Weights of a small GPT-style language model, trained from scratch on English Wikipedia: LayerNorm before each block.
MLP neurons of a small language model. Each row is named by its layer, matrix (up: input weights) and neuron, and shows model dimensions 341-511. Each number is 500 + 50 x the weight over its row's rms, rounded and kept within 0 to 999. Numbers have three digits each.
A block is one neuron, or neurons of one layer that tend to fire together. After each block is what it responds to, as a language model described it from the Wikipedia text at the highest values.

L2.up6:556605609512439523586473450508510520524460505500418474490499540423440487453506541468496473558512436452473398539536611412473414456432537563430451535430470532552489473498524518496465504601443575448514432395503483379467559563492492532550605545433540435509452428504560493424519410514482488420552450436466505542486486460532537438515467507496547505605484525440505503528481490477542504459552490512447530514478574542474446574565531360478476571495531544538403513532495546512510490509511396570426524443514506470510499509569
L2.up143:498571544567428515544409512564580493508475552486504486515491512436480485491549556509527519647488471407522403533439574428531515494462493555553467477418525586568534442435498372471389440560503452505473533499524555455550508470612521488445407558512551527502490486496476467442481506432470483461484539458468499531478498503485489497626550509461658550542357543468531465537486545501606426555520497523450510525482547562469520510423505494361583571478459521513448468478584482501567499500500545482566456437557518530518434457566
L2.up394:552450504495560511390560410513470503469521480449570490460477554510486490565547501482463521403392527505477434468486415577573493538506553447492482484480481541502395551477552483543533485560446490469543475530518501490433431538553511462418579552504525459494439557499581531499502543476542467524541422496518524411507496528517485455463475560562486453592518574538526469576519567535451529424493424526496536592595396446410505490583388456541526401534548570519524562504544408528548521467508403525483369436579531464489481474516
L2.up638:504529550508521431427531420501486501441434416541611492579499562527533497503495511507530452493473512587510462533498530490500461548586530431458465530479589503510484433519500440521417499476562444489531409462571483460464545458412456598499541470438499485486460508507545603462524524434469452559461548492465543509466508542580492529466513538470540500580454531439495523511504520448468410473564493576473577498540522490473525488503500495435451524552481502466536452494560529542504511417525544444532558485543542445441415517623
L2.up1309:558521549423457459488516555508477439443456516462551554544487562495509475529613509481456539434442506418521500491477507532514552525468526471560526438498501435604523541470487496479460588511532437489518472520456536518538468480456549470546485535532409577453453527455536552488540528551579469482495467477396519557567578449525477489471529433490539495541391486515487467560527478467535448472561469572549528548490552460430520434476476499488515515528534571396484502450437465536527519510533505501379509489457530513525526451418
L2.up1504:539510505525461487490426553545600468513464510486527428556499417439541428572511396528514485552457493465539418536495595492526537529532461520484513470507497470515484475490458506527445482574549541481544425520483505511511485478560483425550443511433581508580403489498479503556494494494623434543567464466536428457420534557545520444500564421506550493468491505520536499491502518495515543485482489516563448563496559493489498527538495377333545488571480601466558506528474419562594520471471424475485513475507516504584417554574
L2.up1862:484481606457501576535499512481462507468508437454576519454488562396458415471456510507464529532446447537566399659541599518483552431571479519514588610443384489458504575457536543492490506479457475585442496522560449590401503476493511427507455474506476487503415535463600468438496498595567492569535555562457491495484450515597439443485557427441521561535520525489542514528423586510543475489587478527512502492511524511478529475443465515517442477508441559460537487564498582359536468504576410388457487447540555505561421434425
L2.up1961:446486499412446527527430525572543508603572471481555461463481494526611377510509474476445453640438539422428386490507545504439449599476464545563533516445556490565456504458443547477429440553565471554493593463432485547406495531538458585479518600494574467531520429585494530452435489526478463498486528486541473529496442399443514475462513477586484466575515565483525492497577455480547441462457570515510533555488504517461490578444472465491517456504514571470419434487536500471542458498495484498456447503536521563499537423582
Small digits and pipe separators in Wikipedia stats tables (e.g. | 3 |, + 1' 12"), plus quotation marks opening song titles or translations ("Phantom Galleon").

L2.up969:507472562539533470481558490486470398511531466538543501458499462433637553443450519515477606544481461522485406478473485517483524459405421600501500575522445424503463420523475583557431480511416527438510551448569565580513599577563478496519510631484465510468555523481466477529562371505438502492498550474487496478492564509465592591519553526557471589503536390481499541501516490535571430568447605372545482509479477476524396463642479489444477591437509614513516531538479494497515498522485573525457411477485498433419508494539
L2.up1487:469436419566527462517524520554493508475452439458427477434453567556398436566437484424515464460573521448600481616495476475538494568480485429491466505594520455542491562408504508557486511485502442656488529537532512487472622480542361487553426554562481404493498519542501467514571582358554512466408463500556491480532561486485545468489508540591506437475436447487444545567509514495595530465435435474601495467480511506451418526541489513574502508567505460606457478546470585343450406489556441515494557514528468478549568463529
L2.up1537:437491520437560443405490511459379520558508419414547496547581551502409478529557559459486504466579493509493560546481497527430418572461451493466628469493541446539492540559520513497456509593534419520454439463526565535547547497496487498456394544449561548487523559682473496533447570553469477497520433463541524473568611407619516466568508489501460464591546549487460559527477493502517509491489607465368478561542460486503464440449480475600490507465493470479550457506606439528521558365427416514549523534534570516515542547478
L2.up1563:453508442548493440515553550500564464482564448508516469401416446478531283492455497549486550523644386537471414515607509400528508465488480589565488600518497511520511513482514582538448466503525432548509437526490505493523499483563510495455485485477425524523453568489593540492433531441524493451472470503441420424488536558494541496563511539506497524455555404532544531512625532505488447514534493574545341566487568468547423519476549441528484533435448496463526549497513489431566471553467537534507520489525448421536437528487
L2.up1614:556498484559481541532523489535481526471425502464514601509476480516488555492454534537419489498426523462478528434431480474547476519541443452502543473556517534458458457488406505492471593547438523604522446492437533464542548488471461445476564537424499428622488595520563502523604457457544509550522455530530562550507483569395436660496495583545484464410560542503509417470443435547452445485497416582502364507461524529504466488550554533499531583510596470452579507463482422472502472573498418469514462497477592571411475579525
L2.up1883:570429479525579569486451528581535625471484547464546500492588482454448557519480509463540502407479507463502510508456513520405463502439490515526495533452486457485485482546463524493494532481536524612529477523568487470378629464546472501561482479445468445438442537556442479484470519515502390619531399495530447457554472488555533537405543599576514544536521527488477486634512456559473548570462586531518475435502451477558503581510503530417451473555556537513542578550496460460466476464532471409517532434569518578545503508572
L2.up1975:511521505491501465533470462475521451497501602484484476455520458450567517497425498555519479464437567572475563544420510502518419512528513447419544559489433548565509539566450462512498534425398603511447468562477444460486498556544508460546447481475440543452567525548524518561456524428495436554457531510546487393472520579453533473486498536521497569394451466484512509517557505497575500427453521481489516535395517630514441560511447486475478564452605496395587391488589475461552536469584361554515463449525478519480436508533
L2.up2013:433587517524479577560428460528511569550447544452503529529530464480485565528386531481504585480470517340467466490481441502470392540481437543501506524524498459541504487610488565527587429545535536492436434497562468461491613602505514493502443607466481453490602499510503441536459488553524489470584474461568407541436467507578546545434520513509501530633521579478595571607516423523502491597471509489464516468464500563503430495540470421509491507504536535567511506445477422483475509522521522513529537578474484446441533508598
Subword pieces in the middle or end of personal and place names, often foreign and in sports tables (Jo-s, Monte-r-rey, Luk-as).

L4.up726:548470500514513495527571436467531501509535588505522515514615511625501484513559380444397513527589522469575505420445509471512467440475476525416582552459456469484442470499555476449440493589487510463460510543432499461572558442433535428459509529510498476393578429562592518515552513444606533519608510514554502545536508522435527484459540502445549481525506445498466435572423499452456516471440523455395557434493462473464513471483543431493482486538527522473445520496436533588531523482419493443468537525503475470552615397526
Subword fragments in the middle of a word that is already started, completing long words in any text, e.g. requ-isi-te, poss-ib-ly, alter-na-te, def-ici-ency.

L2.up360:450621534477550502577531473554423501461515576384538480383507453554568414555577451526470642574529526433539532431499459549470493503549581524554532582531457480467496515402539510553468524522462493470542419448494526509543476422445565489550489451486566438543484504520521493518464508505593403370492436509449568508537484503440472542554562532513610539561497474399538455491467548537567362509474588550520463500524444361490551447459530557480400531485558464498530502552518512511446525526567510481579532484445417510557500586483
L2.up602:428574559547587500415589481537483509527378503534490508586513476566568484492582481587494511519508562465401512506557556512544433512480442477449460565448506475412512526409498511515515467544571462537514452525480441482441462466538418458520561571510458530494494379571436522534523553401526476478463481460532467504591484503413519418513530514498626504473484502500458510503508442492488598518542487493521434517440397507564400474493490548424464537537474516385511383520530475498501571456524548459536587502495588492531647488485
L2.up1023:548526556408535455435588432591427543467520474537376523571463506393527461496499530517517634554549477524449503550509543503583398492476500510445536489546568461416495451498426446498486583582509457533611528583448429522460500435407513393500466554471493523479512471442499484442563485534450402455532449540450538504575516557442491453434586466543586450429429540475441417512608539486508557544420443468410488487471551497441509520520571488394463486585484463463505467542471527529505402465503470509528498512515482560591522585445
L2.up1107:590403555441489527530489519543438525480556463471500509552588530490639419522506572511492527433518417546479501548567508565477468503463446581515511563471494540444525501438482558457421462642527515484568425464449424468507449466433513415506443509423513520469445451502516505422514620509427441505536436611524545476620432566493476521511411472533548461502441498532509470494488492510497646543542541528413452504437508576528467492472496570456493499542417462519502483423477544515528523482442434463628546547462465491620519534537
L2.up1388:528492569467493420509479485550519554495545604509514527520491433488495480572478425570474499541514596421488489457494532512524521462515475497518480487450554617516527608410481491506517491536540446442490487419583448453477492473524571471485457437468481570534545522522542605472520398475480470524517499431529512521547503567505526475475585533505472491557485520501529525576554458560394539531446523601440498533473487542455509552517489420522473578436469534529520555502435477409429508463585411602468489594421538448512570542531
L2.up1523:532460529524621449521391352469606516466509469506499489471452485465541469448525405579485494528535476466506528563514522603540571537494508531552523478544530584473552514396497531440483505449477591484489435461544443589528538507526505464479496489507434411440484455509467478488500472409498455527556430495600506513539494494443516471577468506566520423455478545433488470586507399510446487428587482517422482488465478472469524481445484559449440532624450494411501582509485484566473553545512484495506529532507463497554457474477
L2.up1548:502479582485436469530499406565474569519508524423492434483546440521549433474542552553605529452494537517581420508446454498522499435503491450499540662501566508415477481526458466555500406512538481507491564434553496527451465452482478516521417564516451460517505412541532509477521522456431501398514438475385565467571519448475568450440523460408547525402487548458465559475458466527402563450464530616433454510474480550490520598447478527432457529469532489591517484549417480514483487484489448479559526511678555513447484588499
L2.up1742:473413485464436471515512502418513634434430452511513556440495394402591484474539529511427499392492491521504476497522469572507549485537498494569481454459497548512451464502425569490556552512500517409608469500535463521543499546499473458556495498444546515483592448523433436409566537477472417480569538474461501480533573495471481481515393552569448539469459496449565529526457436512587555588486514586495461568388493491573520528436509453517559533451447473385425510622493561547586437460465481406496547549470541569564530463459
Infinitival "to" after verbs like expected, decided, planned, wanted, and modals (can, would, could), right before a bare verb.

L4.up139:475473546468446416438504485534541563474622483497489508524496528460594499518499584553421472472532461582481524526530519564484521506436525492480512602446575506572507543411427456467564560571575405521583540486404479455482524438483481543485511475517543499512427425524517510443523551428479510512497549531567498443442445407520483507503451603618485493453499495657501538514538510560418479515559534603476534424485495399417429524446520532411438440470526421533430473487505599467460533570463390504529496479587501557479597585489
Modals, "to", "not" and adverbs right before an upcoming bare verb, such as can (be), could not, failed to, can sometimes.

L3.up459:590455559483541540498500582468522531525585526496477408432485540420545517420426479563517456542529518561506531527468551475575576471543460443476442455485443604484530523611530508510543522555522607518476537506410424479640509531488410469478464523512531413403441471540465510531424502581483450432594430490515444538487481459494486522453453460530493509394497520617500457494514463506409568475495479545465488509481551510477461414586521443439438491545564480431499452416489512521635423521467501505544440442500518417503455465451
L3.up462:472492516451496472554461471539471521461478479510579476442448495523538551469474426481586502480436589468401538431410484503527565520515513557509446524488431491535555438543483599521454509538504513508508534555415548408531484465472437543471597535545474555568523403484490415483495414402473553526519450441562488391500508527476493465497487478417505450513454546438474488546551546587507526480487442576511554516498542600525559532461428512553404523500555498456515499510484546537403401471450436476498504595520538499526525473468
L3.up808:504485482481533455539514440551470519518489525424608507567514443514521486606449536479517521489450443493469545501494556570575480573566520551526538486498532577478498536433454551550448568535518462495466473469525444468499436524543463478492430497498566543513493525474522539513502476517475449473572555491533546405443504447544528435526488611472593406403539567566473512477536582550481652529506598546461498502478432510519492517512544474523483512544520484467520489497506612565551548446545426535549509509579375602521468557505
L3.up873:516400487439519465373583566466463548585622490536519465547420480524539507530489413520459506529584452579420509552440509462524548540568530454515490568460552608431488492473479488518441566582572507524488406505435491523502480483508571455522437471488595580503544497391490523452448472550433524463435507461469404526489534479451473422476484522521511525508459519491411472559571513503490446481486531537490558459470477516498452570525486397452497424552467530512608487528585550445493539493586446510530554512532567513580595488499
L3.up981:514436509523483459528398451514427553551525450532488575471414532457571503488514542515466597480511453552435532497555504560507529606508548525453438532563498613519509537481438482464599527600564448511515427517556431436529481552569583475499522533443487498477493524516397518404504557471539393491483572646477468511468520451516546469476519527572527554494543491526449491528468567490517566494551512612497507491472509508511514471545471527411411438546522488472483492552449576528526428545459434418647557465619479506517468557467
L3.up989:449528513515482507471511415556523610523448455506459579541612551498547540492585526521504546469522437485545439460541591471474497519453483443517536536419471480454482561457471636552525449539477454380514446425474542405484519520475494420553484545505492420503544428545442467511581574483527458401476577466423492452573395490459416521464446525435537477545433528526494521533509442540458486498529548528484523533489518555492479470460479400502499515502491498600425471618483565502515503449627518514521579593605441520515604609367
L3.up1699:531478543394507466530480378552549589459488473564521487506408546467494476464435483451523558489461476576577559477439595609582517523418457490581449487491541492457457511486424489483574496612387540429535472547514464461527542629509497560469563516574455472473504569483463481539522580475499489476551544515531496597468478392453423577539516533419465426483651456513473431524503622565465542525503455525404552468510429483511540498440529481492426432476508566496506579511506483429476553484579438491515511496483509487479469459448
L3.up1912:543469444485474519569473454562599562496542429473559579520538482376522493508459538452518538516543477474434572493507519518514447483514578480593463420499502518538528483464572521485532539450544524486578536468540489527520466463415609476503557522510518433450530486444502506413499561468525405527510514403357451466464497555499543351434444580475548407428437566508464561414444457397575542551440545507421480502526404508519525413536437581443519499495482418532469472456412515484561639476506464400446520526552545441498594521435
Fires on infinitive "to" after intention verbs (tried to, hoped to, wanted to), also on modals like would, could, will, and on "not".

L3.up23:586529413438491478510573522534501442554615530438626410611531471554447521478511505566581481531494400502496475521480530483530606563498529529580495565478499534390560490466504497540480490482553546507524504477479494530587559552518480492465497478548443556493454539472471496506442490520515449498540435536480553468519404553512471538545556519464448468478498461514436444443407424508454501552431532500470482498568448578521432511507506382536502545507566647464523512505476500493554549508500481542386445637435581512509472456474
L3.up192:548481531438535515540576460585450491457545496548406504484522547497490521412438493513482575530579468526487561510471531576495523428491478660511578497436447474457529488496412516557469543467465419506363510392533555480450563525464588532515524507548489550485517435529528617538544512579483517447482435439523574480454459508502481515460584501464474579487473480605516452513560434556600517493546445457491518532578484498472518549558474428553437523475532450497561489500490465604522432542530518526492521512508517385435515547496
L3.up274:549554521462512465545506526499538443550433550532479555556504422471513481443453492452444457575576370474467521444476477505593477482537542487447549452548560524532414577569575558518425469488457487503574462573493472551429525507591574487471519447583501444478467422565458395504532527444522456477522448485498544526511480437471505414542580550458515472471485476660535560509492391585588592386474494468423471478493476609512501502563448427492528514558535551556557513519481519551575512557490550543480505429512503510511573484549
L3.up786:531490502494515431456542475523424478462473425370455498451414571523511430568486538480502530514485487513487495536387478496498446594471417542426551529576534483501527511401561590505389465471529518623516485555453518476481605541502481497481429424480502454601473506531483479603498597473497481503508554460564461478560590471471516555471536533566565478517477532465459592532493542517495599362444466442447554520456539447427503515493495457526426589531489504443476562460464555462458480432434479481404570539498504425521463517512
L3.up1257:501532487494501484381482463466433521510587513490519459496563458512487475506435547563404575441556553434519533547485430497490485522503481420491486563518482516540431449511444487484474529497509524526602523551435461480514499464558567446495547478422526579562484541462480551510580553578425498482471540469498503525490533509442438585491544535427502536503465501526437409481544429578524466461555446437588438541477466474566426558547539433524567513544570591465520497533517498530537534588484428518436511555519586581393457604480
L3.up1757:526554534460564452534570408416399463470517481530468516586493477428510454490520589461538473473538504531476505545468547509502586534475543390467498550526499433396526515505515539513506481526397562522542498502627545451483524542484496511522453490485484466509525495459506548588560479502610510495498611524522439526494453586534464519502397430452472513489504564427506490483589502430464405449459588507518430574543477515528482569478549484465422460524590594524458412548489496495523461487473503474437457544590520495530365496498
L3.up1928:439507372542471529518573432444498541514424541467512527541609549468500574515456493520498523546494421472489437480414490501453488520481424461487513555523442568471481475468453553558400562574559602515519437529578428428432591581421488517604433445528484534509518524522501549451581489535520547497438549527609470511499491498544476484571499511496540501538498523505481596540434455558608532415539592541443451518449430528510494514544465508567403503442606570557515528464452495583492536459474516514439526557525517469483438505498
L3.up2013:487598505596560477447450543469463486514490590428435598443498492490465544396581496471546540442546503524475580539425523509461523518457490462582535584539470526445547510502540511554436525502520441547501433559505479553401510584544545508496482469465457452455489556546490495528417516496541508442446472389551520445509469561535506526411438575531448474521429451436439588435494368512440458532516508518477473474584434577425476513453558457508426474564524496537544522453506612555480515554555393546526503458549482437612504399424
Middle or final subword pieces and small connectors (de, -, ') inside non-English names and titles, e.g. Łó-d-ź, Tropa de Elite, Schleswig-Holstein.

L4.up1175:427477493469535559510549596498545463529479507550531520595514573467472481470546491471494406470544408597490533508485491469400495610511452502483535428492608465575469539480537474472546654480477460431556502480433516504457477585449516400514486482558558573471389565587471426462565513491473465540549556420427522528369539488535483467587537548550586486491570452552473491477535468520516426439426454549550556453507524576474514429509470451473539409596526471508604471512400533396480452462475584505479476452548544488473531559574
Cells and row-ending line breaks toward the right end of pipe-delimited statistics tables, such as goals-for, league-table points, medal counts and career stats.

L3.up151:509471645528449488527483491347426486510565520547549499362461497483491498463510404480499454488608537545500499497453526495513486511506395500482484506512449425572421593549452510530581504418489452535527553468495394555456587612523607454480506586517454512507393530546494425514452443550550524416480625465553594521488492483491482448494487496439464513497521516556522497479462493519457460516418428605512460474394535421478437533517560507560489529551468510465485492519564433524450505501457617502536587587606437569465479514412
L3.up376:594485604602460542484455607495436624510507485553480550556424489477537432478471504505436599435551505502525494438523492475486538466606532508471490514469438590504424470569505418532520413567518533577512443517506559508488534473516495454573388571492526474553420456457532544490472513460424442484505388403448504580500463555465502589469494499483519447529474516452467396536502478546536532501440533461535424500477569504411522522525541608569429486561508454492512460491488511450606529504549530506484498510452580519519366445505
L3.up798:475548524515479403568505462615484529432501459467492446482480546517530374518545474527491532535567356507432501578515559466489504508466531445489475476457535607523559434463529597504547499469470586513532560488456447550523460450516469480494525541463526496380517447443535570536536477494460428550461546529459451550500553513480537553615516435425492640410541497516530533489454471490415540524398492478542524515455419469523536531450640496443439604485456537385489458515495630472483477453537530497543528590438557528430447403424
L3.up819:538446517497476483464621426497549459494498465433503430518508434475515457417414602567454453470513462542463510507468480534499564514583484565537433485459555509546524455579525484554502482526535478527473485519540491462470559450574528553571500572544536355421512610622544487416512486427531460592533473447646550558456548553579404583546515472432459411465472465554445549593487508518551413479485436510473493454595447444608574460482494539427541467500554511474518432466545533456396468580419500579545488428431504492568402482485
L3.up1170:506532549556588422464518531490502497460601603566552516475490427426475423451658480579505517411565480416491557466482530511423481491482501583527572496457463469526560515480471590509443450480497486423494548562626442484410481431540547583580558482411574572473521413460645521523507584463495434423426531568426421561456555540484540496482509491490507502565531542508576452365495521583529514465529456498500454470404482528490462574526568576447448550579562452497404527557507485484567465482488502462422437507505603487481473443399
L3.up1440:535524573528433386489506593525456522464524614560453377508460582500457529509385549512531482486469475539587555547424458502469551501612622511488526540558476429445492524555514437518434457567553532511417547556521531518532462491620466555544509520487585524529538537457469535543447457544544499513522510505495485547502520551543401400516531522440513434392522464512474546490498495485488528459493584397477467519522541455471530405436485419460474596441515547486546460577414597499515659476513585551527487473558505496417441611471
L3.up1625:525489494489607465523574563451522514531472539553441521548488463577411526571449565497413522442478397472548497488543459524517603557561454502468567481512492485485539577563660531547532401517373581496575482492513595541560474458516434421553520509553502468428522488536516508569451485561524546530447425518473472534498584531456434511533513456539586420527430423501554509562465466575546540461475516493606584546437432500517471465502581430490409467521422487474605498494558514502512524464524483521403564467554531420465475447524
L3.up1788:445587526454476446490604472456476470564439401522494408414561505454578500476555476565576529502502511533474496461452544431521489447553543531474451428523544604446474447583503442475426495581512452520503572443399557405601507425510523546510599485569518523391464474539623505433472478467516486553448566419555462595491503496484536406552529530512484530545511478508495473459532489535535531558466551434542484435535521457569530498468495462446517556519490561508398452493560560489511505525481507435420502527457513518475519528559
Second or middle word pieces that finish a word split after a short first fragment, such as mar-ry, ri-si-ng, sp-y, sw-ing-ing, st-int.

L2.up521:485479454507527535501504530512533481523527452525503523491534534488589452456484478538539509505557431407496484505429550506517484415433487582433469502460481551504507543549500535464510549567468456394447558567459486487505578521467522589434443545469440394465576465481518528392480541412560502543454477420496561450479414561513413488474418481368458483517501500497480542604346483520436490513456571549477495537496496458520475585538449503541533552542452505506491511518455504538587488500449558500477480594543485463438489475519
L2.up843:438439551509585586604516475529501495518454500475530422428501517540421490528549476491414468586484560546482518452480461597506382553500493523611558487486584482526474484554550478525422616436461522402601511520529469513507471480506436484529501378471511389394349491478508489494443534610520504565528519505480447457423455451486499529457555557429483433569547540461504503517460467504572466477505496504575587493468415435483503500437448501532515504586516575496476534456518465500495489525521515530584514526559532398467518546519
L2.up995:547473462590501505532532546435491466563463484581498437519522589404545473495541593501523511586579411451540420363528560492520386485486543545427401531523417501519466492439508469473421452491527461428483481546454516452560332529491497523487580451506529415570553446514562464426474431478515468516508456570518672519461507454573510489518515546548566560524607516546474511525422506461535539453452515548438582506545391541544473534474489467475476457422484580449463521493528505563537425501479536491481574500553508409582547516407
L2.up1292:517496474477427538623395432499562354455474496489472500473419549477333487510482513473507510551503492527537632436475439369485506470474533526475537457373502493434474392524486460496490558512448532361522621476477453545550430532579533579595530454467606495474490561510633513468438502627497514616491501483400514562514456484565400617495507490535453519478526541533576454557448546471420543451502553520429432508514484505487560526547445510514456478475449539584502489489516442538534435486472483506446499579517513606471504421487
L2.up1422:581472496503558449543447574501420450377510506520464495551543485511500508501564534511522537497561436489486463362462523513503519489538447502424480592471491537491409483560501517493398567562429593367542494491433460507568535486480477458557463515509563577485458464408470540504488548502516492482560423387446505522542443476521512538446511499473576488513515623536509450530360488519508503589517453418504389545580453463409562478547522432502530453449527557503507551530457566563532474450429562400418583477496455464450424580458
L2.up1708:554537618584579564590501423485502367466516384484568427500515525535457466573545476491530564427546462550492462521433551449423498540551420463519491495478547521554461499542451423495461441467475409508499499551515433527491409469532518506425540514422566430497467485444583473456468446482529464470529486373549442496544478406544487443539544509513429491504628455566522518435513521487558504461508576489463554481622488524492497422512539468544545611478488562510538556577446512510480506579490484473472450572476584466517449544510
L2.up1800:488580551464512529459598506542528510458507481562511507526460544490495510618456456475511533477508483656526504540426570429539528468483516483404504536482512387441472508537582464498414476552434442426447563554548487540532452553556529426480496458473583463450478489513479489518493452537507535475502462488531474524520461625472426452519539518541485512504540510428461521532526539481488531466466429462424595483465456490461523472471445488513455496449499565508429413482504531495545556487551522500550465537406508466429566480452
L2.up1946:504547561552548454541457365483418550488521473553545470415534528434408431465541510386516512516461541506432445430512523490421498456507535524491436560502535527481436398600507541475446515531457462339520487539437391609487486568444563518508393410519421430443495460521525531482430475456544471547490516544492491588526551535583480395545521521503551490511446452574435537503469536462465444450501459523428531528516485571423475502505508547567569454563390505488487503562505465474559482520443497427581548540619544478465558452517
Middle or final fragments of words split into several tokens, mostly verbs and process nouns, as in diss-ol-ve, rel-eg-ation, str-et-ch, collap-se; occasionally a standalone " to".

L3.up220:522504507451499547492500480449524476405549394468480384511514477522413428492496516513576461448579420494392480522462476519508590527560503500526496462471517476516495518436411503495470496507505488440538542495436479502463470463471505451452503570420534499435492548425447543603562608563531478550466442471486500486470492443562450502477518532567507567392532633429430527457550539598466511505574453511456562528439432382569553498515539509424519410526453487557455532492465538393397558444621552490550574556477492542450412553456
L3.up304:558524560480478539537491513432496509511548522474565450487409543519505504475457527540538507569497535492544354545540486545531517567563477492590540436575564500436405512538595515489552498373489577503558520510467517430500455493473482473519518528521498482646481593419516452482480511484492465486472607463471608512514522401435519464507460492440469485479525523490428482602499562542410545468551441517414468522539436487454438481527466487455524362528481503494500492520456546453453395505586522426457575436539479424484466424550
L3.up343:510529451559445467507547527501580448468485527463580507494478541539471526468442520570525518448514474506417473507553532482546536490518445519492504480559451383554502528482562542523529461464464470503474510430384448619508528539420558454495511510506526488497407520376472524438558487559515563478463550512449483482498536440493430531471445561460488582496490563473587567537556579495446496481547376546470496507444431429511523421403505527459548536512432463529469533460469493455420444444543552546550470517521527513460593498500
L3.up716:679633524530574456523602622565414538425457533412562462557475572530556560516496532523532566469501483501518487544472561433468499470493450478398495508478460483551489435427522433466447502486485538468514471432490405558494496501460558529467474553549481496457396536506485576501511567482445494552548562523477511484504558486584483574505448527494548510443497499566542579404413432506494533493558305479523577475509406498520575552477423540530497415528488547510455489458488518493468494446537534481482404515546506392511547447532
L3.up1190:472474490419560570498477500583495496541592511457483417541578589496573518472478528519460465522416380500563460537551514439445507543530503544499478486541498525613519499600458615559527499445517494495478547486515451504549488474494530536506450440509508423462506501512482452583475541535542462536395466502470533455634455473460500386500389516501547513465512509448528499487495488528475530431633512442477474428560490484486515522466446509517565474415467527484476505548455426529465442453433514531496516416514600473418440433476
L3.up1464:449489525473477531453580456407537481423431447606438474516513560487488539456500535547539528450563512491476506571546473564544635571562490555517530446535570352423477475469505547508522511503623454497481452504445601523468543543421542546548558552529414405488491546461478404505523484467501477502447569478448536448597516381485448448504524555501540485508447619448429542535642559458428524482482399519438557510464420418491493510524437494525554428503436515476531462549456520465413566517486553494437572524559522387503535497530
L3.up1742:541606543459485553504515506572454507511463478454550469566488502398601547596455486473567490538510441553502586508553482529543548533497449514490491557397544440516557456414424486522493481540484472547491560509434443552494393519515524497467447493412514474555508493508548529589502522536517526507398489576453509462461434477503530492520412477398543473466488480437596560467473511484483547528509419528526484437505526475525502532496424568442552364515457520496479443526543451405487445516472461521492462509488467545551549510419
L3.up1859:489597513467514553501503585472501576504437477506485485473526587473540614559461547551459515599590448491450509492536530591540470565583382584521486444493504416532459474480517528534440480429585480490434545587368446427460565478369530472555488496451473450527443651436433489492530493534429550461459521498485559479384537486518497485504423531413537435450466519464490506536570637410445501500561496554432473506500535427406509478448516527444556396575499499497416496559430581435363474474516528488441505529598476486584452508538
Pipe or semicolon separators and small numbers deep inside rows of statistics tables, mostly football career apps/goals and league standings.

L4.up1145:427593554508573517499539425524451430497514546542489420471549451419591521363580479560577430553475520484522505541482587491452634556374492586445466519484508435556473554574543505602442508507471524442503472467508478512482558555535544620481510563486462559527617504526517512564473438501490485476470525421528518505598466490514569551483455562437484600450479488479456509553548500481593452521475526494501500548509544497599473425559493454508487556525478532564517499497458475545474499520549444513531474381487371573492524542651
Tokens of a person's first name or its last piece, just before the surname, in credits, tables and prose: Paul, Dan-ny, Marc-us, Francesc-o.